{
  "num_hidden_layers": 8,
  "num_attention_heads": 8,
  "num_key_value_heads": 4,
  "norm_place": "pre",
  "qk_norm": false,
  "attn_scale": 0.102,
  "parallel_block": false,
  "init_std_up": 0.0184,
  "learning_rate": 0.00647,
  "schedule": "wsd",
  "batch_tokens": 131072,
  "max_seq_len": 1024,
  "z_loss": 1e-05,
  "max_steps": 8996
}
MLP neurons of a small language model. Each row is named by its layer, matrix (gate and up: input weights; down: output weights) and neuron, and shows model dimensions 272-463. Each number is 128 + 24 x the weight over its row's rms, rounded and kept within 0 to 255. Numbers have three digits each. A neuron's up and down rows have the sign that makes its largest values positive.
Before each neuron's rows is what it responds to, as a language model described it from the Wikipedia text at the highest values.

The second piece of a word or acronym split after a lone capital first letter, such as B-DO, R-CA, P-HP, D-Day, P-eppermint.
L3.gate58:120125126154118153133126164131056118127122107128086116146131164138173121134169091096141095113139131140175123097138146132158083141160134124158145099179116127134109140153144123114151134163094126121144117158134098169115091150127106153179110109156072134118145107119159191139117092166172109119117141164134119170103177114116161134114140130100090077095132131131123116123154158114125096119107088090143128122134155117081116129137137150122148092114125168103116125099126141111127137169136147110141092142099124142120109137113119108125120162098097096107137145081102171049129113112121119114
L3.up58:137175116156092124124170089135100126190133131135149110134122124086114140141152167122134142086109131143121185120133108086134145147161128158146130145109176113094082121103141105121118104119055103183142106129123150124137102150104084081124134195111112123141106143154096105104134121125106103141163154130106119167112135132119147134129092118092112101124135123129135115113129157132190091118145120133134168087161114123123135154122149130096122126108096116141118111136098073124113087147113111128146112144135133126114158101142128141099125120154127109104168171155138140113112110108141113175
L3.down58:134150161125167126138165122099108147096170112164111142167101136129144139143165134115122126080129084130123093101138160077133120124102100102129147105152133125185104126119109103116129106174100145175089107124118141158136145132153131102088127097166143106117085111108168144094118112130124129129146113179112160114129108119130179135124126126140078113176158148128118112136121178123153143108123114115157141149134154161079150103088140154138121124133151114156118106148192121137112122105090122090134096165114120178124116160120116139129126190156174131114151138096107111102128102094137132099

Main verbs right after a person's name or pronoun in biographies and sports careers (played, missed, regained, wrote), plus year endings like 014 in lists.
L3.gate1615:153119072131150153090129146120151146029123122121124159128119110067112194122137128128120121108171142091086099129132123168104124153093119142112128137098120109114111125133151115132160155114096110143137137135095171108143123172120120153120115125160123085125108130100117126087085167108144138083122099158121103092107134149125101146121147109132109110137119118116129149078141086144145131163160161159118145143134117152159111133095118138154139173122138128139093123123135131097161111169166164109134130170168128091105103101088106099102131128125119111139138088159131146152113142138159119155
L3.up1615:177138113089153102094189065109104131123137140152135143115140113134143131117102132113100139121157112112103112092154118118086139104141110117142123129144130155134161098155115091110143117152134143154100118164141118116164111141120134116130134112121149082102160169104174121091146140086143130151098130091155131114121110135138134141085097130127124152116162172149129077172130149079103142130129117111101117101156120158116136131121144140081090127170098120128086124142119098113132090113161126147117119138190153055140152138106107096123126156190132120117156170167140145153141097157108125135
L3.down1615:133108148110150147128127113140171134091051107095098152116106165125104111119106113135135137100122154096150099116112068117132157125120139104120107146175121126080138120152179145135097134133130100114145115136123149149148084132150113160169126149132133103110168135130105147119155148100126137129159067156143117161135127143130144140177095139164110159125116139112123142145182099106097138186160140163118130132136078105110153129121104118101094118120128103099108072109103146119103140181141112153160165137136097123088122097149131133133140105150126098086137136145169120120094153119143128139

Continuation word pieces inside proper names, titles and Latin species names in lists, tables and credits, e.g. Scar-let, B-attle-toads, cren-atus, Hung-er-ford.
L3.gate1641:162105139119115129111131152121134144163135145119111100126087105122106095114081110133148116122064137122113168115091104100103152141135101137083104148117153142115162111117150147157144155154102106119138151166106108124171096130152131089128121169109115137153088100160138133095078122144128150119080138166100130117129179144184144138147155142155131102137092108142095132150120120188159139128128102128147094117148129085117142106118158136136114123092122123144172137151118131122156144125117143172110142105115130143063113114089114118145142135120147093137164122096177148131141117140129124134
L3.up1641:138156166132119168156137134105105127128122114135132136154157149141146129117117125187085145125140151122115152126117117119116122144113178159092139126118124161127126144109134153140135173130105127171158147116084156154120137122183110093125137140148133123133127096110162078112136117144133132126142115121100158152068096179141138103155158143161128124154086109121107186140109140131136162150099148122077111155073119120126102072162140104126096084137149134141187174125148126118116118142149179121067109134073138120102136120127122099113096152132141118143130122113154170089151167121106091174
L3.down1641:129128134146138080115100063131143131126164106115121152135121144133138127162155151109132121150162112088164068141151161145130136098118121138112116114167120102144128108134183118071096120138161158130116152118119105129072124124102111163133082060144127115138175178101140112136118120132144127109132135093160137111131125135098107160137095100149121118116161113101159092120134126086130167173148128149140122103127100182134161131142112118135087110109087124131134109124099112153082158122136134086153142131169102152171137131119183143114155107116115123126117139154097142105141078131163157154

Opening == of a section heading after a blank line (e.g. == Influences ==), the newline closing a heading, and occasionally tokens inside table rows.
L3.gate1217:151071082155135158163128174120089142136118146116095136114110111126161162124130106082107125102169113099122107181120145089167124143166108152111134145117140084156122112123142131103122150070127085134095132128069131149143103107124130140127172152116148145092118137132212160103151137115098142148133126109128202154126160162119157157143139123113114099105079151084133133154116095116159113142120158160081105135072142114110166133156108129140113154111107166162108133095153094090129111111170147153149145108118112130171191073134110172146113116102079074099119157125127094118139128085092136121
L3.up1217:134130065108145149130097110086113163149127124123098118155137127086190127105140105105134132087129130123142136130185155097181121125172122128123156104131140111125119137113137106105192127102103131147099119098113148160094148133112143157173150139151131147140119130116134130115105149118113127134149154109165148108175150142103146146128147161101145094140132184106122110095123115136143145120108144130118103117101105118132103154131125170087111096116143147179113152107159078129113116130182131120085046084144133156135110113169096147142131125128149111141099164094116144142116133135126099169
L3.down1217:115155132123135080154104116114098140116137102107138144159101107132130130149166099112123149117141121104135127114156105063113146112120110116163150146088178118108094136130109155075153191107143120164129082131135118149162076178164133143100128169129120118123151169154130175088140138142161118166126129152155170123132171119154119052142145093115113148097132159077164119154128101089146135155115152145127118130129171131130111162130174137121187117127142149173114067129136156093149107148095107123147078114143092171117122154099128145143148053153095112115087138105128140134125107093111116145

Final pieces of words split into several tokens, often Latin taxon names and technical terms, such as Enteroctop-us, D-NA, subt-ropical, C-ertified.
L2.gate783:089103115138131105131145140145092155143136160068122095156132107146138180098097150155134109112094124147131139122088144163135111116134133137139107118170093129145131115118137129139069101121132174147119121132099117115117111126148127103109122112130109161144145140176144163119135098117134134111103146152141176132138154119148115129139104134101138147063141109119133168127128130129140103137131104123071106158105092174141114093096105157095116104087107152151136131168126095152112087148086107094108181077135125129181136107124146173133100155110101179156113150151092079106134123139110172095
L2.up783:117102078146108119144126127138103131101135151121169105125116145100094172107070131142098119109152151117124095099127113166111138195106148101107082132148116135122151141133145156176160117084150125128139154106096147106143124141121130125114068128131147105127150088130112121186093096123142122121116143152161132139123113129161147107116135145119135141123142077139109117091106141138117158089141115130107152100164144135167123131115158098149156130114118130155099122132123130089141139116108156111095117108147143151127118132139134144122107128084132165151143153134101176112166153127151088117
L2.down783:122127143104075142147143121050157133144084154183114119125114115122155143140095131093113135123175189122136133095088127105107147126135151125083119134119161128115155127186149143158156121105084082142117151101137145163149139116112119135103135160126164108141091112078086095170134131106158106151125093128144119093105124177166102127118137121136120083161118151151167078115094153137104114116138176116148121112134147120146144146171132097117129135149150118075141136112124143119113149128109165134144083144167120109105122131108123125117180143111144116133154150100139196139130133121170107133

Tokens ending or separating a field in filmography, bibliography and results tables or lists, such as pipes, commas, TV movie, uncredited.
L5.gate1898:157114120127109133117128123102124117132144156104155144083143110150143162096145155130135156108118134108121120109168074129169096111103103137116157152090130126099124117131117098135120187148107104124151115137107122091116128138121151124090108141126130133165115138081150125111116127108097121102136135109132079146142128132120140142177145160118103132104075121152113146141105173091181072109114103111107082121116123141119117179138173142163132105117110136101114084167131136150075166098141130123081102167140133173134145145112071146101141137130108148153161096156159111118130136072178121117
L5.up1898:123105147104176112171153111115097115144114139075097150109131132103130144108127117146174150110102127117156127052170100121113128137081157103129163138108106108122099079145140124128124114126112118125140146113127116116161112102110117163117155142146165135177157144122142121134098087121125132118119157146133124106098158125116165155087179096075169134130137126116163107113109163118149123142129130136115096146101093122116122125115127126114141114061144139134146138116170132105131153124139132146123183151127139152073150138122109134144164130163117148135085128101171111141120127132134092137
L5.down1898:160164078155143112160102095095165098099111078140160145080125115100116152174117143129142145170148135091147114104130117108123116114095143164146104110157170143178152111109133097110147142194101129110107139130136141160109118152135111147104122112126146139193137155165153156147109156111158102121101138116138115119187153144123136143190170097112124143110140107154115120119097114110142101115125107155109086111117137175118125141148148138098114103113133087141167113129151159118089085127165171125170109133096161130148162090086132169117101148134108100160149139107120125129124150124165134097

Paragraph breaks and heading markers (==, ===) that end a paragraph or table and start a new section, plus table row and cell separators.
L2.gate775:104135154099096057138107189109122101163080144113133121146116144131143089157124103140072158150132094125082103096108168143118103103110088121146180125133108133150094132145090150168139126099118138129142114127087125141157125157128130100160136127153134138120103125110155108130132124132120093153112129142134141150140152119130145120112124138138133129114134173098160137197108129132134135104106091099168121137065141121141117128071133140134134146123131106174103097095058157146129086174137121147133125136135127137140095115104126115139161134090153124140134130105111140117115123133124142130
L2.up775:140155185152142175095145131123132140163138158137150120155163065142138133112109168137120100120142134111123116173134187134113129131092133085150131115109141143113123138095141119118116172163108157117102139145136122142131100092087130108128153155115119126093103108116104162127138081109140116178168131101112123095123116098122137121109173084145096084113131107131167142115123136130117138149152151111121181129129133114121123153146119066107112177174099093161135110121148160173131114156130146119142147124148120147160122097150173145139105177120143162127145160125160112140150080116175137118
L2.down775:137146183147107117137131130113137077179115133087107123150123144112147116102109100115100099143140084147155153118102149117155100138128072106135136156105094097132137129162084151090157075120129191086131090115065133146155123118117142135151128108125127155039139125123142164144111126119128137097123077116131135106099101112113115103144139144151126173072148088099142105151160130118127116175107125094157135125117115116144164083087145091137083143141129121131134142116077144140133107158163175101139125129119121159152105139053128122135110123094138108110114128105139159159109111130148142143

Word pieces in the middle of titles of books, songs, episodes, exhibitions and organizations, such as The Missing Jew, The Poor Woman, American Girl.
L5.gate1968:149132119127119148124096147178121126119159107111123132129097098112117176069117136107116100141147151115137135132131111166159076144176171152125115140139104092159126139162131136184116096138123143156136069187125126132129145128128100114107125105105150134163115151138114159117098106107154074136159153116163116134136158162172122129171146119115105174103186095158141171169086170136128121158135136130114093121048080113138129132151128116142098139123145114116164176122133157103112133156178177136139156093106144104143141134090132148122138123109155166136100065114155135149115178159144122109
L5.up1968:160135164127139086141118138124117134123134129123109105143083145149137128124115125150117113129083138129126099080142155114163104130120141147146095146144135110113091149161172123080097150119095144135113158148134113175111159101099110111128124114131157123192131081101138154150155123124155125090129143085116151121142144141093124095148176131125108144098079123132149164133114161099104136140161122167112127144103119134107155135141131126097104134137124114126129142108124128123124123108148086164148173147080143127143159167103151112107104143136131143154148121138141140199164099151200114147
L5.down1968:144155125095121103119160102120125123151098125119095106110148156104131082155157117142131198132144104127146114163132128105088139110100114092154122151123117159158116139063146143121110112090144118109145147143123152120134113173133118138121160157108157109129102154097168091099138142142112136122092107117109106148140109123100099156118145152107135092133154108159107129101102117138146127143130146084089094115186145128148124141145154108150148138111117158180117101129152097125119133109107130080122093127151091144100131091150127143157131132120104119110141147122144136116148116127103121137

Closing == or === markers of Wikipedia section headings such as ==Church==, ==Classification==, === N ===, plus scattered capital letters or word pieces starting a new word.
L5.gate835:120114138127127146115131124131118118132145100108121108138124123133142117136158144101086104141136143087140083152202119146119136185091162109149149159093160080113156125158094107109101155112135135123137144141133173095131105165084128137109112106077069063154156170082120099153082132133117130088170127102087153134108144132128100117163132148148118161088096171112105138139133104083112145152120121125112150165113121148128108139174130150133134105108116142103134156094134138130089119162115123141103149130124140111148124133136133093113134111120116123121130161159130115096169098137143141148
L5.up835:129140125122133152131088145116126150143133154139137121147139148168122129160108119132091101150150150117136145143102089099172174144139134164161145131113124121115117155100105124156135094138132104119193102131126144120131102142085145129117141146157135125066153130140141179118094136132128126104156114122082124108108129146122156101163122170150157113159130111133095123129104130130115125114115149154147113114106125109108155182139153153123139107140122151153103153118149139106096130141135071135127168138161116095149124155105121115133148088131117107107167152133118121165129152116094129093
L5.down835:152146099150159159111123150132155076124128104133112112129093084126115179093111125128161117129130107103169136071096114098141140126125114087096149130130122159131131130143143144092101090139128152136162151172085153109135157101173147123098139128134125157140147151141146138138120128133130123149078144135131116127134135144121135108102114125150092089121137127147137151121162132130153142151169129108131139141131132130153135111113162128079118117111168139134144139120140173115156119151087177125137156155166140132154139143120132094164137124136135129135122172118096097140151142128084144128

Quantifiers and determiners (any, each, every, one, no, which) just before a noun, plus some adjective endings; also paragraph breaks.
L5.gate997:147158112138154109131134138171120120139143118147127157124146147111070139173122137111112103162142123114094152100119175168091156187109119077156135189166159142117171134160162146146179121125124085150125098174143170140112129081125090130136124127103119140124138098106139111184098143111168082132139124096136117112097145146107134118150135162143129117127159141159117120093111108138128124099115127160153114143096130133143114140124132105143116163152137139119119129112140167130132149168106138149105132136137105128167131129128130129151196140113070148125146136138146130100133131140131118165
L5.up997:170123154113135078127132132154142126137096130110146147161143144138141081149146162157134147149166121095096110127139123144151096119110122103137099121116115131126116138149159106086145089124104117139160147148116126118157137092114072142166101202106149175121131135126137151127106149134124132112075098116137111100152177097119106152163149146102111154120115167122133125125114153145130129124115116137159128146073098133162136138149103098154101109123117095130109103122158106110147086132122164119084139153123134135126136135122143099146155139163147168163142137086121103117159140100130165088
L5.down997:121133146131127106099121100146139124082142166129124102105126109170143110169144157145159140061159140081099125122094138131142126147126134136167126147161131131125101103100091134119119089118121146135115149134154144143135164158152149112106137101122166077046160100159147140123143115124113158157145154130123115178121162115171125116115142147101116110122114125115106157110157118141100140160125117094137110146095141143100139139122109091130129126127128161119133122136148127118155147135119104108133094163145131120145139114127128093097150179107126132144133118135154140149106096141101148146

Short word pieces, often single capitals, early inside split rare names, titles or codes, e.g. Xinyue, GOES, HO·, Wei Shou.
L5.gate264:147121154173113112128116133137118087104157120091118130123113131149128106116126097140118135130133069110113097112131152124106114115125096131125128177139155086116102110121103128154124115149133103144191117095132123135150121122146070109151139103142128123149113165127139145125127118121130106121124117106106181133099182137137140148157120128117164110145132129135105163102133105129119141146113113137098127158123121120096141123150151118133108104109121123119115159135124126108139142155160082129117143134088116144102108141132088113101103110118147128089134100147126154121160152145160108131
L5.up264:111120184138142118128133128126079101110092123109129122160133114126130133147121145130143105086158123144103143156133114091160145145163121112130107139132155158131133162145143086102135127111126109137111157140101131105109125168140069098089135136109139139121122128132139153137087147133133124106131095179116153154092159123150134105170136159131164140114076159145135146142117126103133112134167182168104143153157095113091102114087149095121158187134147134124116150150147109137091106119141131102100133129150106119096132149160113166161119148123130154152141101103093128146128131124160144153
L5.down264:122123108195140170113132110154099154135163135151142062134123109151149134118107157106120144133114140149073105121140153139131097133153129157108121143116123144046054152095160108146148126115092135120121098110135140111119146103117173103108125138125122126053122104125126111108140072137109122133081117137131132114131131092127129068142128157127130146161102137110132105118129150093120172134199094146124141136117097165154132132148149112121134174163154145103157157100121077113103097176120161130141121124160099108108111131130131160126148143115100089127118098129120136127127149128134122157

Quantifiers and determiners starting a noun phrase, such as some, no, any, one, several, and leading digits of large numbers.
L2.gate845:121126149140133143110105153141127156128121119146056131114115089149147097151165160095114159144158148107154136132141167152116136110162093136132117130141143148110130135100099157126111121112081127142145119137134138107109099093212120117092160096120104141126130123111159073128114102131150143124129134163142147160133131113168132101078109142190150125095139134156141114102119124147101127151138116123113171104128100141104134138101116126095121088101128085123076106106124182131067129134118101112053159166137110110098136180132123110144140155144104151170110135137130112108122113110159134097
L2.up845:163082148145097116130157109106087109127152142143075140102114109133140101144135146087152106144131136113106114109130116138107114119139133127164108097180139132114110159128118128143142126087129097131179103151121126083103160087164136152157119119087133134165168161117110139111092161144141139067117150127097100148157148110150146124103092160123123080142145068175127163155138099117132133117114112100135125150084093140119173127159133114105079126100147141119166148101134144181116147150131101119113146151137167171094128154149130089109142135129143134133141129143143133123145109106101131144
L2.down845:126158133159098139137166109122092088086117136145086106100163134161143106158105131157137137095142168113127119121147107129130139117113155136182160149160155133166137107139134140149152130131128143112134084097137172155119097115134153127133130141114095124145168158146163187155093159155144130127130112110139091114151134150151126061152178137112131121133123091148111175123143124150165128122099141105115105140124138110131146154145098132111146123103091125127185126132176122108145141088129103118173148121139109126137154138133150164074169120122123145124108167142149057143147166141090139113

The main verb right after its subject, relative pronoun or "to", including its inflection pieces, such as wrote, run, weigh+s, performed.
L5.gate1734:159126111134134110155137133155109104116140182126124142142121106104131136129142101125129160131138113116132068140129152176135188164117144096118114132171170145118137123154111130093132137128104101137129089148110094121081126109159151122136150108109081111132102102091122133120090098071143135128085103123130100114147167125123103153148127124102088143155088123119134149092130088104150141106157151132123179174146139128136106125130114117132149136146134135114141152099138107106085181144106113167105128132091095112121139141111174134112091153142100105107143121147134089130149158116141116148
L5.up1734:097090166143134127149155130107132141120133124180139164126110128135135124141153135160147096141121049124116145138098100129130169160139108120124146126076157165156130139163128138110141132111146189133112112171132123153117189137151178121104117143085113130121120144074128087148114095120116135152134126124106162122149157088133095164135112126114107114125136143161165129130109080108113145137135089142094167150108181143138119128138117138136169129147148070105144124156114110097116134122151160112109117154133124132129139155144101136133121192149112146115134150164113140160126161117143125117
L5.down1734:123111111072169084177070156178132114101109130137088120084146113112157108123131162150086104083143151095136114188105103146134147162119146124115112127122133136094108141131140128099139147144140136132148127088131131165140151101156162125187162122126138128119160130068128145134143095094132171129099141113114071118132104103150083185152156133118144137156152151144102135082075121115114155173107123122136156109152114129114097148123128145126184119119143109146184148077165122092077115076113145111144136145140128119128131149131082129131108120107117139100087127136150089096127158125159152151

Tokens closing a cell or row in Wikipedia tables and credit lists, mostly headers and last columns like Notes, Status, Source, TV movie, ") as", plus scattered prose words.
L3.gate577:147094146146125167160147175137112102153166157124125194115136096111118118132141114162133147131117157144197099125085108109145156134125133152120134082128099130154089126138082070120104080112128132106123187133128135173146138143119170127135087111135143155131165105149127133092111142162103093166165165167122102133119117114114158101110151125147082112173136151111105127164121144134169139125128125131115106143138127110154123158122087143152115138158135106127134120158172173137144147132174136106121135143144130157116099154128163132158130148142120148155126123137105085127125109101150073123
L3.up577:135152153086132108111080137129164122165106131090123100108148127111125141124139165110147132133161097150112117096124143185101100095116190146127144147173147116162129111127143059132124133143108114120154138158155134118145171096169134099144158130144166129123074164139121153158084130077181159105161119135176091092150119106122108149150113189160119129119082116144149123155131146152144117160086170139175090111154086129167134145122122164125103127137144122103134113145102094130097121120123130137109135114069166082102135120127132123091125125116165082115145167130116145119138102161113112125
L3.down577:158160091102168120161113151141146088086082130106109126116106098111113122174119140125124087123139121085117103087125092161115147140141155111133159153104111116148109128131120114132084113130147160158162122156156107130094141111146140113127085133143170105155095155123119083142113180100113107145125104156134092126152111145150129133130135061123097109135173162138156090113101118115159110121109108114105114094142127142124129126129147133122138130086142167100173127145102148104110173097133100115099123134090146127096143126106146121092087117124105095113137164132111129140164127134101145129

Verbs and nouns for a person's activity or tenure in biographies and plots, such as appeared, spend, served, played, role, appearance.
L2.gate618:131092120124120138156151147127171150155173090128103179078130121122143125141122187105152157173138111120118140133177139146081125163101097127132126127152127097142107136112140121113082134114185137142120152111082127116096149132144103154115104145125154099109119089135100128113139117106100105105148130157140117124110151143152162137137124113168112110113143161135127140143131149114166121104154133118116113114155129120113113102126082093142136091138125124128167126121177124091128160113098141125147126087124122155147133145140109151100155122130103104137165072178134142133127151127115100139
L2.up618:125081144123150125157129168088125128113146152141151099099083163097104113101131128194112127122089098108147129145144071132104130115132131092118139140140161082142125157110148160146169144131106142164098139143144155115144157130166117097153113133120131160172154162143122080122121144122112111105092133163105117130130113134158120109114139100130151082140115107107098134120164153132145084150121098192095152137139126109125098085136085141119146128130094180120127146161087134089122069109175104103097100124153143121156186113113092106147114114113142113108174130094124131105157115151164185120
L2.down618:095148138112145173173143142138137078173166150135127140135121086103114133112163148131122156106145093103148119145144116147121157120172158108127118168122163137109132088147130129125123150131134100115106119099135181142110128099122093142162137135157142120097170134087126128112149146091122133157084146118126140118100089108112147152097114112104119118170124085110104115107139116143161102115132092119119125120138112131089106106103162138137139121168135134105135105099107149078132157114136152120100163149122087115119127134103116106142167175101123121097124106134100084110107135136122146096

Mostly media-release words in discography and product text, such as box set, EP, and DVD, plus second pieces of words split after a first letter or syllable (s-eries, m-is-understood, D-is-ability).
L2.gate497:150090111108107126177149101144092148173144098164131139111087099141124091164130131143135100110128104123166135106109116097146113096119174144129159139164135133077106097122106106131133115109161184153106145156125158144113095125132106097110165160118092154105119169121114094094115136118149123134109141100118127117129137121144146145137148156096130154129137157168146148126107091123134134097121157148135125133158137135118157184151155170113117135133121135167143123148141137114112155184160073096111107118086108131148143134170142107112125158167117120140170109136155164096123139112129161134
L2.up497:163120100107135125092133089151146133106130130112125131146136128108110147106147153143164102149118122162120165150120168138121078096139129071161152170137129117171147097091100129151144105130095082117164093128094118146133133128091091170143106117144121112146096148084144102141104114095182119141124118101142102131103145128120126178155074115146105152187086108089128150133161134194121122126126156096144111115177112101164151150096069113104116116095103129100139122134128091145108105132127113123147172137153143140148149120106124145132118116138132109147121115088133166162103109143133142111
L2.down497:199109091156156124108156150058144109115115088132127117134133083110087125147144156116091112084106151142132162130110113120151124144142113122115102133075111104152106139101156102153114128107134108160164134108119118151150132158112166128124118125122185139107141110125136148131127111157183143125138186110110124087131115117111107155143144125154142119114079102116104128181143139098140124149086155081135095137136158096132149155105098096113131104083097109132167114124158108119123174150124136097141130173116118135151129118067155108116139141125141094157128123145104090123126091132128122123

Words right after a sentence- or clause-opening preposition that start an adverbial phrase, such as in memory (of), in spite, in light (of), in some, by 1909.
L3.gate958:126110138110148159099111137147129134118154141131134150112137110115126105117132135122106106126101115125136120157103172151156168088104147136135134143157122151069176139174088125161166113136135133114109120088159114174141122136137109083107150139146119098179129144164152167087161078157166112164115137141102142139137154124147166154111078114121180129147153124155147120168160151140120145111100160079106142163123169122119164125138086147119121130150105096126126137112096165127119100126129135121118161134123100129143164103124145141132111181119078143144139127138109089166119161157173123149
L3.up958:146087138101114149116125161135166136171131136045161113087141113119108092113128107104134137055157118136113121079155139097097130125107171136131116124089141120153136114147084146119118109160094078132119131123140129133109115158136077055105153158125116083141131142129150134109133079145108132130111141148143120120124153119091127089146097126108152098111148123105164136154148117125135087136097156124136098110115152138084092121137099131124138132105151136096090126129130167128139145155135124155118170115159112136133135155116169140123155120104148153144121107118099145142138146096093105053
L3.down958:138140115163136102145121136100123135143106156117134152145146131172143104142093125133143060132141112102129116127156165117100125131167131169110122160139138108165098158115101157073107113160128127148138132124103180153122109132126183151152130180171162135119135109139096111126099176087096180145099128100142137159146161118129104117131126136095108135170148109110137127133141124179141133143138113121138091153122147135131121100100119117137127162126158111120137115146120110125166128118093139120130128135136094149127109182152140111137143153136105165148154143148161153077111119123149126099

Adverbs, mostly the -ly suffix piece ending a split word (sole-ly, deliber-ately, joint-ly), plus whole adverbs like also, therefore, initially, eventually.
L2.gate1156:091131143145122179144116146130104142149158109131114076129130082117142170078121127127145095090149146153165110137106126099157155100153084189127144120087129128115094162129195162104109132125147087143153158142105124140145173115071120120110109152080122123107136163158106100126143147138105129127134113140089135114132113174161146130154119135151124105120158135112156093130134113088113127127153113085085157128113139124084130128118128116084109115159135133133130165108124100117135079140131133145086153149092109132147127115118127092119121118128146182146138132162090154136158144134110082161
L2.up1156:134126167135094153171152148153071125150141150129161131152134157112152140119140142118118100184137145139160125100118194091113137136133089155133145124102177125148106157119105187118157116151107107163136178125105132122097150118101083126143083191112094129098130172148098161127182165129136102102101119121173135123107095182139124089160103112131155120099113120136162072193121126113133095144162130092134130127111155124113165109173158093099114175129192159121115127085146168117146068153133109131114154098104092182117151122122112147138111137118148106147168145100092110099137094189154088118
L2.down1156:125135101099109103175103148114124117149127119148058116158082137175139159084130110101113111116107142138112112118080115116124122176124134136119080151117159126143115130102144143141123147153131129155159130108139151127134145102058156139142092146106163160150129138129123145176162092105139095080072129159125110113135113149162165110136135142129106123143138143148130116168143170096147098107111086133119115073140156143134132112113151122137116152152111138117091122125157130117116099136160144165125116115156122129133123119115074136125149103115153112127099141154129149114126103120168099131